config = dict(
    hidden_size=320,
    num_attention_heads=5,
    head_dim=64,
    hidden_act='gelu',
    norm='layernorm',
    positions='alibi',
    qk_norm=False,
    init_std_o=0.00388,
    init_std_up=0.0205,
    learning_rate=0.011,
    final_lr_fraction=0.03,
    batch_tokens=65536,
    dataset='wikipedia_en',
)
MLP neurons of a small language model. Each row is named by its layer, matrix (down: output weights) and neuron, and shows model dimensions 96-191. Each number is 128 + 24 x the weight over its row's rms, rounded and kept within 0 to 255. Numbers have three digits each.
Before each neuron's rows, "fires before" lists the tokens most often just after its 100 highest values on Wikipedia text that the model never trained on. A number after a token or word is its count.

fires before: " that" 33, "," 31
L9.down770:155128088134166148111085142090121170146131086130145106173111160143134157109167101167097115105126170146179116174088096115161134149125117147114120125137129123079144118100111103165119101108166096126111154105073132094071117134097128163141134122151074157119162137146146128093119121107153111124

fires before: "9" 20, "8" 11, "5" 8, "18" 6, "19" 6, "15" 5
L9.down383:121156108111136128129128128156130089131109140125130154168139114146113110081119163123133125136134134112151148094148102129101098186133136112127115160117124138141150113153132082105118127125117111149098139161091140096070138105109135159114091154143141165085170093127159112135114128120118122144

fires before: "6" 24, "7" 16, "5" 10, "26" 5, " " 5
L9.down2:150120164102117140095110149132088080104136125163163168060108154125198121102124108082129098137141134082161096152075127120093170123132094094119128116141105108176128154135158107139118121095114151104145131155111140133174089114104128144139135149107086150115115113143111141115182123108175144124

fires before: " by" 50, " in" 11, " to" 7
L9.down801:182140173143100123117120101137125127103107180149104103140162084065128110125128103145175112087169153116146135097131144124154146126104145151091168101116113155137133157145156135060154117114143150135114141121135129120172141087104175093128132104119138115169135129107141098146129113159139089130

fires before: "3" 12, "1" 12, "0" 11, "4" 10, "2" 10
L8.down1236:086154136097156157118119130127122149153132114131073152117133143132186099094103095095136129105110144123089151109183083127141144137113086115125136116191121115103094142151125150143102142145146131142161097098182100133132106149105115116121124125122147076098066095116107127138127155145128097075

fires before: "5" 24, "6" 11, "16" 5, "21" 5, "15" 4, "19" 4
L9.down1130:156140137124176119071085136156139150146163113112138125166134133110148079184118135130104117157159110163165138152155134111167112136108106148092166115150133117144141130138153129113123131124097155169097105117102167137101146121150132135133140107132134136134143163102149138124146113115131116119

fires before: "3" 32, "4" 11, "\n" 11, " dors" 4
L8.down1801:140163103106176118149122167149144139151140109116157122165148134143092114128131123131126125166126145139120161129159159121125104121108120115073120134100159130088134129111133105104152136164127087123134116146140108102129148119143072129131119121122134094101121087121113116147136164144121144120

fires before: ":" 25, " a" 8, " |\n" 7, "\n" 5, " an" 5, " |" 4
L8.down891:119137135124147118095176134145109137127140119083105141148115141103137125074110122103116109105127148139115088170125116143147126138142111145108131184120124089120122156130145131108097175148116169155119119114128122121156099142140142107070108112141108106143142080193114099127179104136078122126

fires before: " |" 47, " |\n" 7, "26" 4
L2.down729:165165122132168138138108154153108117158142122128160142128144155144108166081137128119135104116121178132137124131139116125154119112170143117100142119137120155094116166145142169114100179145155135077096113111103154142120095143184131119114128159123081098152102139166171123132119104080072094132

fires before: " " 64, "5" 4, "3" 4, "==\n" 4
L9.down1317:112149102148111136138129133113114149160135127072158141135112076136128078115105128149084133113125106158147145129175138116148123134166116113117100098102182096134118137148136134110138136183135120123119145133137146163126142122149142091138155172109139107147105144103118172160140094076144172105

fires before: ")" 44, " |" 12, "," 7, ".)," 5, " —" 4
L8.down1683:140138115087160165142122139113098098111142130163126142141135110151085102137132139160110117120137114144143105084101126107148148114121144130102112135123105119143109124092175126139133098142150136146104151097130159128104142154116123094117108085119092114046130144084139085171113130100164126166

fires before: "," 47, " " 8, " in" 6, "." 4
L8.down362:116124148129130142167124147108119177120154144134137088117156126170107138106099129091119106110118081130139129128162111106181136080085114107099108131117096152138113161171100143147157123137104113146113144111100152128138149139141131133137128148144120166134174151178173134145128099130123146118

fires before: " |" 65, " |\n" 19
L9.down1372:129125162134102128171118150123126159138183152144146124126113160145098136117152131158165122126101107113106139100144139135084093126117141122108120123155165153103128152143110136088105110120141110107145141139152119122166135153137107121096116148124163088107087120104141120124108151155089150126

fires before: " " 43, " |" 27, "," 4
L2.down716:122189094134126121116124173132135171095110123158133148124146149106150125088105135076138101161133131115154115160154150080065106121176107132138116171132133136114098128182173146099144112163110100120147141160097140112142163121106098171123104114132149175147091165143198151090175122146090127104

fires before: " |" 74, " |\n" 10, " " 4
L8.down535:127111122136143137131145130113167120145134186139170118123118108107130130150089127127116135132146144120109100087114164108159125099138129107129154120154099118152144111157116205079131162159101162174132123111117128138127167135096157156116157107175123124145120148100166110132114142110155098113

fires before: " |" 38, "or" 6, "é" 5, " |\n" 4
L2.down1741:129156074172121104104136148126152097146162124139090149102129136125158158114139100152132120140125166122113122102089149148108119122149139115112115097153117125092166093120124120121132151141146138126131077123096135122115130141154113113152106149164113178129167139097109146137143127109119140145

fires before: " |" 23, "," 17, "." 8, " in" 6, " to" 4, " as" 4
L9.down702:153166128102088124159132121102109097122084129128097172149104147085170086133093116108127117149160153097103132137087132073127125124157128118108117124118179093145160140141099120145085134073110128128134094178134137129112123126099097112113104112157143071125126144179128113093157142135132114089

fires before: "," 100
L9.down1516:097151077131138114103128118132153124130106149105111106160133111099141152119132098141142113159126085157169148129128113164158125132139098123100108145085127131116131128126128079125114133105121140167073132143126091093101126115134171111113128134137110091130111119115161138112123082139151117162

fires before: "," 53, " |\n" 5, " |" 5
L9.down381:128154092111080135120082077116111146128146110103112112153104089084138128126130127120147156141146137105165111113092101145143093158115103076109142152120152148111127124097106064099149133133147107117075131135115120101127124117130122099136123109094130136163162144099132168147100129143135134162

fires before: "," 64, " " 7
L8.down1661:121150122090105138140147114113137136120122103103134125193088138170109127131100139196150115164104159118133111145114171126129163143174105109100144133155146126120096164108128096107127058132142083129105152110126129177115146123108154109136160125143142095091101124128173138110080110182154106142

fires before: "2" 32, "1" 13, "3" 9, "0" 9, "ook" 8
L9.down1633:092132107119124113129115164091143139072105139124154104128139073117201123147099125165129142150178077141080111137150136130160081114124163106108178148081159133139130102125080125141142125106156128104126179110127095114129122111153105173122125139173113147142114139135142141141141161128126154141

fires before: " |" 24, "." 19, " |\n" 13, "–" 5
L2.down1755:140079150164117141108086126106107174137116118116137131098142182149151125130107146073141133065166094138123125155126153173129133114159107174125108091174101131133118139146133150111138110120102146113115101105087126152183171138161169137128131102116157136105140108129106148150101077110112162127

fires before: " in" 36, "in" 14, "30" 4
L8.down653:110138118131128123152113134129147107135119135115118086124148166128142150154114101143129126158131137137160147147117129132126111127118116142137130117118089124114155147087139150114085102138129119121078137125155134084103160119119131154158141137128142100107125132098168151149154099144139086125

fires before: " " 35, " in" 7, " the" 6, " to" 6, " from" 5, "|" 4
L9.down58:142101142163108163131122154122126087119160166057116119149148146137136117084167118144124167132146196151119152087090143147114152126142130109139129123100122088177150161121114125116110084109104099122120140121144156130102106148174192136137102144136145166145138115145115132175128123130143088118

fires before: "." 92
L9.down1145:132134146108100095186111080127157117150106148123136120098128173146127094092134143148116129157120120128134168132153158085143165126164118164093110117116089146155109148135125175122126120118101135148150184121121096120152147126133128139122125107128094152125108111121161120116195124118123123134

fires before: " " 66, "2" 4
L9.down66:140080147097139119111173176136136184148118109120139169141161150150088126098121112129104108134118152120097120113122145117138176131117138148110108102116092137140137148121148120085162144132091122119141132159132148153168132109137120129092113084088116117139163121152153088147119125102120132174

fires before: " in" 26, " by" 14, " on" 10, " |" 4
L9.down955:124115148108095129087137093181147133096107105101141118155124172106114178102154161152139134126160152125132133126121127134160136110133111127135106116127115138108104137177108151100118146142148144098136143119106155122142116113115094103165143156130094128147126123177163121096089127147079161134

fires before: " |\n" 36, ".m" 8, " |\n\n" 6, " p" 5, "." 4
L8.down1253:145069152122126084147096106078123079097155101114121106128124115133136102125076108084134163131113192086116104103133103155142137141132187097151122094102138120143144130147112107122116120147143131125116166142119108125125094090111099168122185165144125138127155160135153094157128112170139107128

fires before: "5" 18, "ing" 13, "etry" 8, " of" 8, "et" 6
L9.down449:077165075116111093095167132139112161166139109142100106161139145149115087167061124061158136126170148178137094136165145139127145150173123104144114113116135122127078121132112153113123130105138131121083115134154120146162107092135127155130133159141156115093110102134101113118118135139167154094

fires before: " " 66, " January" 5, " the" 4
L8.down438:112110095176094109114136143127177164121162138082101118114121178145131148119132168109119132156142113146159119142145123125127111110155124122161149163125124106147142141113125083122126142148133136107140135101098108139149109080125137134096141107098130194124125139163158121130128116136139105108

fires before: " |" 49, " (" 11
L8.down1227:178114096148137092137093136133127138132142113104151087115111085133133141105096135130124138118123139141129119169128084112155139100139161135167131141129144123105110101095139175134184134132161144115122105140132135099131077123148075106163177120136126158129143158090108131109055141116143135130

fires before: "," 32, "." 21, " " 7
L9.down1914:070123174090135112115135157124196128107143156105159156141099137110153116103071108127134103154130131139149109129141123118145140148154130142097108161141125100149134114147124107151093103149122140084109111120110140155125103164114177061133143107125126016157109122141162115137125102116152185153

fires before: " to" 38, " by" 13, " in" 6, "," 4
L9.down1046:138165164139106152120114114091182114100108135105162116140147162143126125141145144173137112092168119102128108149134135136109160160125140101087160108122145167115164140159152135087096093114104167105154130093117146133166125125144136129130120142099133169112122132138130152135141124108117077171

fires before: " of" 54, "th" 6
L8.down1831:117141127092128153115120121150138147072074120072120133106136115146125131113118163079096162133133125129124154173161134143096111124145146150137128131119165117159114159133127142109111133127093105139103119146097133136114126141089100100100132108167074156146159137133103141156130137159152137172

fires before: "." 22, "," 15, ".\n\n" 10, " |" 9, " and" 7, " " 5
L8.down840:175120199158126127133107102106153149105167120129148123080124178127145097118119106135125106140140134107109128161131120119162122107172143077136123091138091183139150113152116191104154091145145191121153128140132127134156107122149153143083146153122092094111095157123106083071123157126071093154

fires before: "," 99
L9.down1626:123133100133116141096144117069142163149104079168186131165096121136113120109128140127189109126136134167150099150108074160154133115111124071096099142132132133098150124112133120190117096119121120113137127124110105123110094135144190116154129112159139110075130132128169133126096096121183116131

fires before: "." 56
L9.down128:088149114076146135148128119090116178155142126143122121129121126103111118141106095116161115163132116082105117128140170128155169093164148111109171123147126147111072113143101106131117107115145105131061183145130098115135114136102127173118128126155120109080120161143178137088139109122139084128

fires before: ";" 38, " |" 34, " |\n" 12, "\n" 6
L9.down1867:121157134162138121105131116136125102103138161108085107110135085130155124073135112142157115116121141124098171132170147115137121107099142136134111115160118119127131169137119140109107096123116165134097143126107125142158124150128086131113123122120147136176142091116171119139152108160122164101

fires before: " |" 33, ":" 13, " (" 13, "3" 6
L9.down641:137111096101092132099121160173098138141115181101126101089112112159122147107123142137121115101144138114158079120114171121127116147150097152108130120132135125131136130149114147159103151114141131126111101144136134145119158171102106110101136118103137159092128134134129108125108171175119076146

fires before: " " 45, " in" 9, " of" 5, "umbent" 4
L8.down838:152133151141175143134126139135185127126104134134113148101171128171179176118143189107127141115115096103123155142116160131129160156090092133151153144123127116169127121101149193120142119073134135128115131105136123120143135103151118114128135082166083095088108106106095151129134137132108118167

fires before: " |" 57, " |\n" 13
L2.down2:186135122106153118114116125149082138106102108160108124107099118116092110153104121110089077107113129141116107140157139107151048116095135098144131132152132118126157134131100163199095130142137139150090089108112109158121091143172100130122150128107145165149135140130131119108126132109105117125

fires before: ")\n" 24, "," 16, "." 10, " |" 8, ")\n\n" 7, " " 5
L9.down1070:109146116085140127117133131110133157116122130155155095147104118117097155141110169113152104111149110120080134137142097113162143097127116112125137104126124150124096099172167143099121127166176150136122144143086132105166150181134174121201107126178096140110144148163159128141109133155138100112

fires before: "1" 19, "0" 13, "2" 10, "man" 6, "P" 4, "3" 4
L9.down1695:089108113143131128121110155142107140115106131158152092123149107108120122127102123078171132139123132126141114125178161136117097113088150108124123128109111119117111119199153128135159099119154051134145089106167139124177101117135110164101112138124150133145140126133104132127121155146165146128

fires before: ")\n" 33, " " 18, ")\n\n" 9, " (" 8, ")" 4
L9.down832:158169133122148111145147093105139106145145145116119119119116151117107161120116160169124102143139156063101140106151117149149119138114127130156119122141107161104085103124115128130075115175143122180105118117141137137165109113158166123144131108180140165123140122075099088090137125106125120169

fires before: "9" 34, "8" 33, "20" 4
L9.down1678:155102161143105116123106125154163171158136102157115113153154102127129095146103125102131113117128114146151151075140094133116147104126098138121146142116088144114101139172149130102118131125128116131112126123136131073124123109140122124135061150137140118110127132132127103150118124112135139163

fires before: "." 33, " |" 12, " |\n" 11, ":" 10
L8.down1088:142126141064110129122123111145113164136144149121129119163139149086131075132121110154118117106121128129157158112127148119176144134101092150103145103063142141143106120114160139163118153096117167141115112108138116113116150117100125136125095098113133150146127113161137125061112118168111154096

fires before: " |" 34, " |\n" 28, ";" 5, " (" 4
L8.down366:097150131137137118154123122127147106132133117164101136101111112147088095116159080134080142136151148115165153086102068132156164135095165130159158103142135166111108118162166148148132102128143149155157114153126128109113094099120147135083124131120156137177154150104101112137099096126086096101

fires before: "–" 19, " to" 13, " from" 12, " in" 6, " into" 4
L8.down1803:133155181139128123123077168149115117116112101121101123141122170118133128116148165069155130136152121140156089170120092110134145138096153123109139193141137154106143165092145153109126099171100102172174155165101092130116139085124168136118101097093161144138099118111134115102130117150102079144

fires before: " " 48, " the" 18
L8.down1481:133086155152140092166092142131152127120142136126095111123137181136149102162133176122147165147112127145106116165149163095131121137176156140119122134120135150161123135101093131109149139123136160117127134128149073154135131161142162104128151153141132161084125103131116106122094117147153160149

fires before: " |" 56
L8.down253:168122109108101096142120103129169120116108120074127123118136087127127148120168087173160145138175140153115152133124146124121141175115100175144143108136162097104125119106097092103150115132143129122109180117137156095145121110157127113109173152157112127124174115098122117110124149117130137094

fires before: " |" 42, "," 7, " |\n" 5, "–" 5, "-" 4
L2.down889:170124155082141114131145173118144110118098130138133161144134128152107143141121116110076150097107111147108132134139197130119072153161116122130067125142086145167109127166153117156143117106120091135119135118144116106113116159159137147149122137134119124167144101128123138112102111111143145103

fires before: "1" 21, "0" 17, "2" 12, "4" 8, "5" 7
L2.down206:143169183155116157152110110121106105148156171117169111088132128124149086146139169142145133159174105097162089122133086111132093098117145127165134109126117077113146145135117123098131098144159164137099120102093070152143125144107142160165128180162122129121108148133151157128145146121091144112

fires before: " |" 29, "0" 11, "1" 7, " " 7, "2" 6, " —" 6
L2.down399:158111137100135161111147076123158136127139132098125118060198107131144128146158104124122144135126134155094094105104099134116126119166154165138168099196113143124159108142099122114159152093117118153138080100122154135111093149139192112174127131136113117137151125151134096139146172149141132118

fires before: "-" 37, "|" 15, " a" 12
L2.down1598:162139130090121072143118169135137138139136123161150149139166159141126133103122115156068163130156131119146141104132146149129101091133123157118125120161138120173102127123139138152146138080127141117130071134146170099139126147157147143107152130117116115160144117088106146097156102111144113099

fires before: "8" 15, "5" 15, "6" 14, "7" 13, "9" 7, " time" 4
L9.down461:131114109116119126128124078135148092126133064108131132137134190157091120155086156186106117118106135132118156102094106108134113108122146161153125154140158117167067149116145107135106141113155129134167120109097165119118158135155154131155122154139113126191138186129162153127141131094168160140

fires before: "5" 35, "6" 14, ":" 5, " the" 4, " April" 4
L9.down1508:118122096129128148118118111113119107102143162150138119118165107116101100159086115130117127097120151147128121118102088124137121191146155133094136145170067165134115137131185136113151122141108135120146059088139149136112099108156136134138115132087145146159122121140112102102166096121133099154

fires before: " " 69, " —" 6, " –" 4
L8.down1743:152116111109100119165127127090127106089093117107135131122154190155105122196122125141149110082110147148142098138114121146113130138114114106116113096130105127130109102101100115154144156117160142109184140114102120126086137115124096177107122133137148187084136111150164116166133112142100117158

fires before: " the" 37, " his" 8, " a" 5
L9.down623:115126102129148115101133138123148105138137106135111108149133170138102166159136135171131159107114142148131152126166162156140090113162072153159113102100124163154085122092146131158131100108095153135079161135157071077117120141126140115143127119154098101161142169148119146115157127131127092131

fires before: " " 50, "1" 4
L8.down1129:180096145152124085096122150173146126116104090101106088125104152135128119121141142129132130215115106101113148134098138111147131111133145120104157144151088135199149125099098123096107147079144145129099122104140113152154134100136179137147113146144131116154130166142170103096116127158149076211

fires before: "4" 41, "5" 24, " October" 4
L9.down1037:130144102104109120157139142107135156111118167135120121142125089129104114135079114118128179149108093113143126158109135110144118147092154117143105115163142147172119162159104138096131092133133131157102123184137110130149167143100099140132160147129194177133132095143113137140147108108151144148

fires before: " |" 48, " |\n" 7
L2.down1352:139133107082159103132114123115082092147181177123153132140162131127091115137120126130135127105156083123140095145081153105079140142122139117146164138124143141079146132120131157085096134122104149145108122059164115130117164109083121128130134139153096082151124154130143126117085141117103097137

fires before: "6" 46, "7" 40, "5" 6
L9.down1210:114141121132100166148146126077132097140130098147119127134117150141128121142175132109139140120123095163155130151163105110115167182118087101110159124094118156152144139141126149082125116094087144136107092111112140119174142114140117123141098117147115138139069117112139154174131114130153087137

fires before: "9" 12, "6" 10, "7" 10, "10" 8, "5" 8, "15" 5
L8.down359:126132129125147134111098168132115112180105157116092102095094102125117097164129094125133119134128175144090145136123177142131136166155146125104112123143174102159104100154160130121099093098084115097146129093094155126130135099151125083163165109122127117129103156119144110149167116145170159113

fires before: "," 78
L8.down1628:162151144128053105134106107108136128148099118093116137114155130100159176127115171089133144108115157122140076127142140173139126130163092158155139138104157149109176111154150079135117070148133106070139127147096119107110097130162182153121133126141124171136140157117135130105139125131127138148

fires before: " |" 42, " and" 4, " |\n" 4, "," 4, " -" 4
L8.down420:163148105134137162154127115145131170157152110150125088127070140140160089157122124168155141118140131170110137104137104157072149116164074118118098077121104127112183105132124128088131120127113155129152145079128142126152126119118096128128118157134142154101102102155124127104093129112150165148

fires before: "6" 18, "7" 16, "b" 7, "ie" 7, "borg" 5, "8" 5
L8.down235:159145119096147134149129109104160165195126141142130160132129146146130112144114106151138132145104098138110112120137158141194125168096137104138164155105133106193112159095112117090131152159132152131101088151130100155139145143109132153170115123103141108127152129139128150130163132115157143091

fires before: " " 69, " |" 5, "6" 4
L2.down1706:098056111138159085162119128106091135146109132095151134132082102133120131114115119175170112129146123122094122149146138144166108137100132134146105073119139099136134105149134145128105119095140130116135074150107104138123111179105122107156132175122142115173125121096117101125109148057131142128

fires before: "1" 10, "2" 10, "7" 9, "4" 8, "8" 8, "6" 8
L9.down648:153092145126145130183191139102138093178141103134123154127136131120113138139087130125120074141123117159152124087107120114106127114117125127141121136188108109142089148096145127109129140123114139122117084141123132144131087159116137129186156141119130121151135126070137134159120148119150116132

fires before: "0" 45, "1" 10, "2" 10, "3" 7
L9.down373:132131072113123127116081128124115136128108103158126099080141143148190128134149130109093085105118093125104163137138118116105075133129124155149140157109108148117109156148098091148155158150185131161135174170114130098129132134151153149123137142135117096174117130109147122157070106164121135112

fires before: " by" 19, " to" 17, " (" 8, " with" 6, "," 5
L8.down1605:152138132152111116100139136110138080131113180106110119149136086089096131132134119160100133122131144151103075107097117118124227123141135137128136120122095169105149145165165104087099132126135122097150167112141100123147129126126153128110159141103152174143103143148166178132120088162073152127

fires before: "4" 19, " the" 14, "3" 11, "5" 6, "2" 4
L8.down1052:175119132118142109131129144130169102130092115086166132148131101105086138111102098134127155160154120121152126125146110146101134154095178159080113138105153127132109107109110115158124134103124145155105124089151104093156111118195130119162120075058133118139100152124142128139137139121121089086

fires before: " " 26, " the" 17, " his" 8, " |" 5, " this" 4
L9.down1681:123115086141096078160144162102131137124102144092125159168143150089139124149110109119127126145151126127097186117113102136128142093146138146143141093131116140149084125130123138138116121118158152121109158129159091123128124114094125117178117148080124164137114152120164155173099116143195151114

fires before: "0" 27, "on" 8, " February" 6, " a" 6, "7" 4, "2" 4
L8.down1344:124100105139095143108119109116112113146055128126114173080101123135141131142123135119125095121103146148132147133164127146091132158166136117154149156106108114168157130113139138092093161129093155152143119158133109119152104101154129119138116140127140129131149125101107130132115129129136110147

fires before: " " 55, " the" 8, " second" 4
L9.down106:139136068122148100156141103095151147098145128122125123147131169157099132073108117177140114127138102145147121192161103104146150135074137134107138119103130148098114090071138133134148157164149145117088098147123116148134145079141081123106160115102153110109139089178122147177134129128143097147

fires before: " |" 30, " " 28, "0" 6, " |\n" 5
L2.down1198:123132083157135122118130148124127148131102120105156159104116134118159137126174156123119104134122092089063137088090095095140118132126131131152130124148130122117118144107130077096106127148141161147155129179129110126162142126101158087154112171141113122116092146195134118072129155128123119127

fires before: " " 33, " |" 16, "." 12, ";" 7
L2.down745:130127123104121097093142151127127173141080144136102138103119145088117115174163142125129084134115098133123117121083158124133126132110173117145169099139085128146086143138151167089133154097137138105095086067131167130139092142095160115101118137104124076088103107123115158118127132146155112141

fires before: " " 60, " century" 9
L8.down588:111142136112073113130086119135153078158102113117106128157112192151135137127100117108124147159155125112137135064128124132158112094160095072120132170130116121154127157130149100153145163156116116101119126120152098090115098110167166149108136134091100149152119088143161119119095135104087115179

fires before: " |" 90
L8.down960:139160148070130103112107130106118128151146164102177133136131134107173150126142140142104112110152128128131180130146122128148125139179116112148140096130124100140152126096143153151130117138117144129117113138152141105144149156104129151141125106107114154160067153142093119117126098082155124125

fires before: " " 29, "." 11, "%" 10, " |\n" 9, "0" 7, "|" 7
L2.down1458:120121079152102168123133141133155120130088117108124138166105132118169119150146150112127104095118150107099156136112108089108138137125154125129148115105150185155131141149154179097154146140111168125114127132169115085152089161193111109098123123105139117132134105106115131112160088108181092115

fires before: "–" 20, " (" 20, " |" 6, "1" 6, " Apps" 4, "2" 4
L9.down1233:118140136169128169126122097149136133137152112165133128163095145120156154165174110109126113097136143138085119078133115088146112178126139161180090166114162152128138114103186120097092095127121109143087128127131123114108117107161155123162122106158121149143122129102132126088136153105100098137

fires before: "4" 29, "5" 11, "3" 8, "\n" 5, ":" 5, "==\n" 5
L8.down294:082136149133138095107138164115103154128132123108161147105162145117141114103097136165081119113110112117139120157114118093149128098155152129115110143144112152163132138101130153107129126120177116130125138099191112118115145157131095140130146118110170104136090111139088102109111148132158091130

fires before: "," 23, " |" 22, "2" 6, "3" 5, " (" 5, "4" 4
L2.down1787:140134141163153109126104163130162176110124175139123128096142091131104125146152157124117141125133147121110120132137114144145152136167156142136152116128073084090125129148171102117097113169117171128163115112112084160119103087149140124148108156135144101129104118118142136145109108131120128130

fires before: " |" 41, " States" 24, " |\n" 8, " and" 4
L2.down646:128135093132157158104138119097135136124128172131100170109160125117153138137125145137133148119130155134127138106100158089121167090121123078116115138128125122151165103119110081114173128132146142124113085146127063116110167113133183167145136100110136106096107144132110101191105094122132101156

fires before: " " 97
L9.down655:104154138143108146103141133155120136098117150094141095129145192133113089144151126132126130127119133100167141122164131138139131157085099151122088130116144163077101138113128108127130156175136161097141121093117094112100151130126121139115145134072131116095159118158127141120110127094128164200

fires before: " |" 33, " |\n" 17, "–" 5
L2.down814:143143098155125140154126137133127161097109127101094115140114135127118159120130092140139172094129136095131167129121081149143121117092137140103144124148105118123117117115100147115120103152165146129139144156120168148129110120144115111103152108095097135116123104148122130112147187138133141132

fires before: "8" 40, "7" 22, "9" 13, "6" 11
L8.down1087:114110168116153133125130151158131128144102123110160146155110146153162133113153121117138120125143109185160122138153096097159141132121110088099121155115143122128127119134122124105105155096173194132159114147092111168167138114124167118118140123151096108107131128115116138092152111136171116084

fires before: " |" 42, " " 37, "man" 10
L2.down982:093195118141127152102153124155161123159140115172087107106142113145090123103106136125145077138110201090085117122091107147125169162113147102176133131111083151126175108174152142125153136133104130131159134126139107107137096172076127147157103150189166133091124106122108142105102116099155122086

fires before: " to" 26, "1" 20, "2" 11, "5" 7, "3" 7, "0" 6
L8.down591:118099121095126159140139084089115117123126131106120139123133156125176132105167122158094138155171153148099121130103114139142139157106117124180141168136129126146111107135120129123137126135092118129124140123109103151125100111145133161141127153093149080121134146091103090102065189152118138124

fires before: "9" 45, "8" 24, "10" 7, "88" 4
L8.down734:132142077138110156144131112107130120134129083115140126143164178145117104121126079150142115108127127119112117142155148106171147126154100166126120136142114098112106107176074091098116117110142150164132099141137173120131143117113132156131114103123122115096118120127114098135140150120122152141

fires before: " " 73, " —" 4, " |" 4
L2.down1792:131160162164126133140117080139126119092128143128155071122123136143129127099081143129127123127098149194128142101144107126119141131158128098130121111125128129135129129153103176177144096097108126154167121151112130142111142122143085140171102116134080136132096105110140139164080073136129137093

fires before: "|" 45, "|---|---|---|---|---|\n" 7, " (" 5, "man" 5, ":" 4
L2.down686:138121126069130117125146138113117074119180165154142160177136095094122114121102142158096139141164121147152139140119112101164156073090102140113141149128115111137114113087122102123139146114135159087139111162141158144104082134125108109135126105161126087173082139081124119152141130119126133088

fires before: ")" 39, "." 11, " " 7, "|" 5
L8.down1514:150133148136150162146196131143148110171095103148129130121101109156131118140175146148154118146120121115110134139089140118116148106109129165142148141122110175127147149104115113076116141154124140082103127131170150101150107158125131207121135146130101080113111102145101098111140133118136146140

fires before: " to" 60, " the" 6, " for" 5
L9.down1872:146126127152128099127145140120145116160144143122071146124097130124137137144146147151130174122097092147135136168066152145092140150132144088157148114092115131108155107159134134127135115079127123129123143133163149175128156148153154135192118095152121159141157072160171128111128184143119129132

fires before: " %" 16, " Votes" 16, " Candidate" 13, " Set" 6, " " 6, " Score" 4
L2.down243:161115133120132159153108157174125161166186132152131105136089105137157136136163109103145155103111152156144091146093124132089111091154154129076109132096092130112104095098118133077138111185122121124147152148098112168134123113115143173183127135128069128133119128145136131105095134156154165123

fires before: "9" 12, "6" 11, "8" 11, "3" 10, "5" 9, "2" 7
L8.down1513:137154115103095128125143112094107075101163121163117077111157128130177169101133162107148144188152119159118103083147151133162125091089110112113098157109107129167156136149113121115135130121123126101080148121108089147140098163135111075124173132109163138170136086121127158103125133148129155103

fires before: "0" 12, "1" 10, "6" 10, "2" 8, "8" 8, "4" 7
L8.down514:119116127142113113129132131144134119168112137135065108124154092097144111128123166133097091082116158134116131161155138149090149139149134072118102118123156133108165076132112116159142140125117157142163107118089116103146120145115111131113121140134120111112118095078112179098135157108152095133

fires before: " |" 84
L8.down1314:131133148142135152114153140132131117150110125048096154119107105091095124116121135161147116167150108138119113099136157112142152141136151095165144104129141118099101139154169088093145168150149142125151125115084153126154111098122153100151122162154130083167119106094151165133099145129162104113